config.toml
n_layer = 16
d_model = 384
n_head = 6
n_kv_head = 6
head_dim = 64
d_mlp = 1536
vocab_size = 8192
activation = "tanh_gelu"
norm = "layernorm"
norm_place = "pre"
norm_eps = 1e-06
positions = "rope"
rope_base = 10000.0
rope_fraction = 0.5
qk_norm = false
attn_scale = 0.125
bias = "none"
tie_embeddings = false
parallel_block = true
init = "orth"
init_std_qkv = 0.0287
init_std_o = 0.0287
init_std_up = 0.0287
init_std_down = 0.0
optimizer = "ademamix"
lr = 0.00026
beta1 = 0.9
weight_decay = 0.57
lr_head = 0.00455
grad_clip = 0.5
warmup_steps = 596
schedule = "wsd"
decay_fraction = 0.774
decay_shape = "cos"
final_lr_fraction = 0.0
batch_tokens = 65536
seq_len = 2048
doc_mask = true
train_tokens = 646900000
steps = 9871
dataset = "wikipedia_en"
MLP neurons of a small language model. Each row is named by its layer, matrix (up: input weights) and neuron, and shows model dimensions 208-335. Each number is 128 + 32 x the weight over its row's rms, rounded and kept within 0 to 255.
After each neuron's rows, "fires after" lists the tokens most often just before its 100 highest values on Wikipedia text that the model never trained on.

L13.up1391 [129  94 133 154  94 165 134 205 155 111 156 146 117  69 186  79 110 100 147 124 122 169 110 120 145 186 100 133 170 112  98 151 108 134 129 139 138 138 139 138 103 128 171 143 116 145 110 165 100 120 132 172 158 120 106  87 144 144 116  99  77 102 164 117 174 108 120 141 159  98 139  74  86 129 152 141 107 113 125 239 152 108 151 105  86 108 128  61 163 129 136  65  92  68 150 102 148 110 138 128 148  76 119 158  71 122  57 120 190 125 107 121 110 113 163 139 124 105 109  81 137 140 122 105 101 138 134 137]
fires after: " |", "-", "|", ";"

L5.up1320 [143 143 135 197  85 149 115 158 107 119  96 185 133 111 134 209 122 116 110 148 133 159 149  93 110 189 126 105 147 142 150 109 112 149 175 104  88 101  96 183 140 164 110 136 110 122  93  78 164 106 182  94 121 109 131 174 114 178  75 130 137 173 151 137 128 193 135 121 157 134 156 167 141 228 127 170 147 117 138 123 135 123 124 105 141 109 156 155 115 131 152 113 101  99 129 196  48 120 158 155 112 166 115 104  92 111 134  82 106 125  72 142  89 151 255 140 131 113 105 117 107 209 102  97  87 112 146 151]
fires after: ".", ")", ").", "\"."

L13.up872 [169  70 119 178 114 164 138 143 128 104 156 183 156 105 165  97 159 117  88 161  72 172 107 160  64 170  96 146 143 178 185 130 151  88 155 168 110 141 125 129 157 162 189 133 142 111 166 110 204 129 133  80 152 150 167 150 117 132 116 123  78 122 174  91 130  44  91 118 157 129 128 118 142 119  99 154 118 143 180 152 146  97 189  88 114 121 159 104  92 131 189 152  93 114 185 127 118 106 124 127 173 100 116 128 160  68 144 117 121 136 132 121 114 119 202  90  93  86 127 109 116  48 107 127 111  83 147 178]
fires after: " ", "1", "2"

L3.up1247 [104 122 194 189 139 126  90 144 157 105 111 143 165 128  66 178 144 118  83 142 157 161  94 101 114 143 112 201 174 116 125 146 160 115 153 168 120 124 138 165  89 116 118 105 142 118  84 104 161  75 125 153  95 142 114  93 118 128  81 144 151 176 165 216 146 162 171 176 158  95 181 161 137 174 190 134 131 127  91 133 112 151 153  37 105  68 186 171 124 141 151 142 104 112  70 110 115 152 116 196 108 172 107 165 154 202 108  70 187 157  91 155 125 141 157 140 137 108  89 133 119 141 132  76 138 150 145 138]
fires after: ".", " =", ")."

L13.up664 [124  66 197 118  87 129 127  68  95  86 152 154 189 143 154 142 177  97 110 129 122 122 118 159 127 166 104 126 198 151 195 126 117 121 148  73 150 180  66 190 139 121 109 129  75 138 203 129 134 108 149  61 107 133  98 162 150 112 133 101 132 105 128  73 106 122 128  55 144 142 133 155 126 155 162  92 113  84 130 111 128  84 106 105 116 111 152  97 118 130 184  97 134 119 135 186  84 158  72 122 161 157 135 106 161  97 115  65 163 155 128 126 163 100 141 111 164 108 158 140 118 163 121 146 151 171 172 175]
fires after: "3", "4", "0", "2", "1", "8"

L11.up1292 [159 127 134 139 109 172 135 136  78 103 141 145 163 128 124 179 180 127 124  89  74 163  73 135 125 119 138  98 138 114 109 145 144 124 167 183 130  81 100 146  80 151  96  84 100 172 133 128 190  93 121  70  78 123 114 147 171 102 191 103 167 144 103  98 114  59  83  94 178 151 117 122  86 148 106 181 115 130 204 137  77  80 129 107 125  53 148  67 155 149 134  91 135 145 122 103 162  71 117 144 171 154 116  65 121 104 118  94 144 147 163 152 147 156 121 107  70  81 141  96 109 144 119 162 155 109 145 158]
fires after: "1", "0", " ", "-"

L3.up876 [136 151 168 113 155 139 109 130 131 150 177 103 126  97 132 156 107 122 123 103 155 106  85 121 171 104  97 164 140  83 144 112 109 102 110 137  96 124 122  88 100  93 151  85  97 197 124 156 102  67 103 183  98 183 140 115 112 129  81 120 144  89  92 171 149 152 116 111 166 166 178 113 127 128 170 116 109 154 120 183 184  95 131 121  94  72 149 124 154 105 138 190 153 140 157  72 138 170  80 162 109 147 115  96 133 175 137  94 125 152  56 150 161 134 135  96 120 173 104 187 184 153 137 125 159 145 120 122]
fires after: " ", ".", "′", "0", "–", "3"

L5.up1213 [125 177 175 113 132 142 107 121 130 196  68 146 195 101 105 154 105 153 131 152  87 168 143 140  86 117  93 124  80  91 155  92 198 128  70 161 152 128 158 139 178 113 122 118  81 117 134  94 178 130 145 120 110 159 133 143  89 170 157 127 142 145 132 191 107 130 118 141 180  62 205 125  65 167 154 152 147 145 153 178 107  87 136  78 123 161  91 182  89 156 111 141  96 107 148 127  99 114 103 157  87 164 148 148 105 122 128  49 147 123  81 216 108 143 191 136 162 137 124 134  93 172 123 118  83 191 154 145]
fires after: ".", ")."

L5.up854 [177  86 138 160 181 119 136 130 117 113 117 136 105 100 131 177 105 170 174 131 128 146 149 114 141  93  80 119 149 130 166  41 171 143 132 190 149  96 143 215 162  99  95 103 165  76 160 110 134 103 113 105 120 168  94  92 110 146 120 144 118 118 102 150 159 135 135 142 156 151 161 121 130 166 140 134 158 131 143 139 123 139 139  79 118  76 142  79 152 199 157  85 127 132 131 126 116 116 131 184 171 143 129 139 139 133 124 148 154 122  69 159 135  82 101 151 137 132  88 121 150 139 109  90 147 161 185 208]
fires after: ".", ")."

L5.up584 [170 107 190 161 114 145 150 137  88  99 105 130 154  54 107 167  81 166 121 131 112 176 138 103  86 144 110 131 123 142 171  86 194 115 117 109 125  97 107 175 150 116 124 104 109  97 130 120 185  81 133 114 135 136 150 160 104 144 107 185 112 161 145 175 149 121 117 172 140 112 180 104 118 193 177 132  85 133 184 180 141 153 136 100 107 139 135  95 113 161 158  85 102 149 143 123  87 145  64 163 111 139 155  99 113  70 148 136 131 158 112 166 127 148 229 121 127  69  88 159  85 172  89 110  87 107 155 178]
fires after: ".", ")", ").", "\"."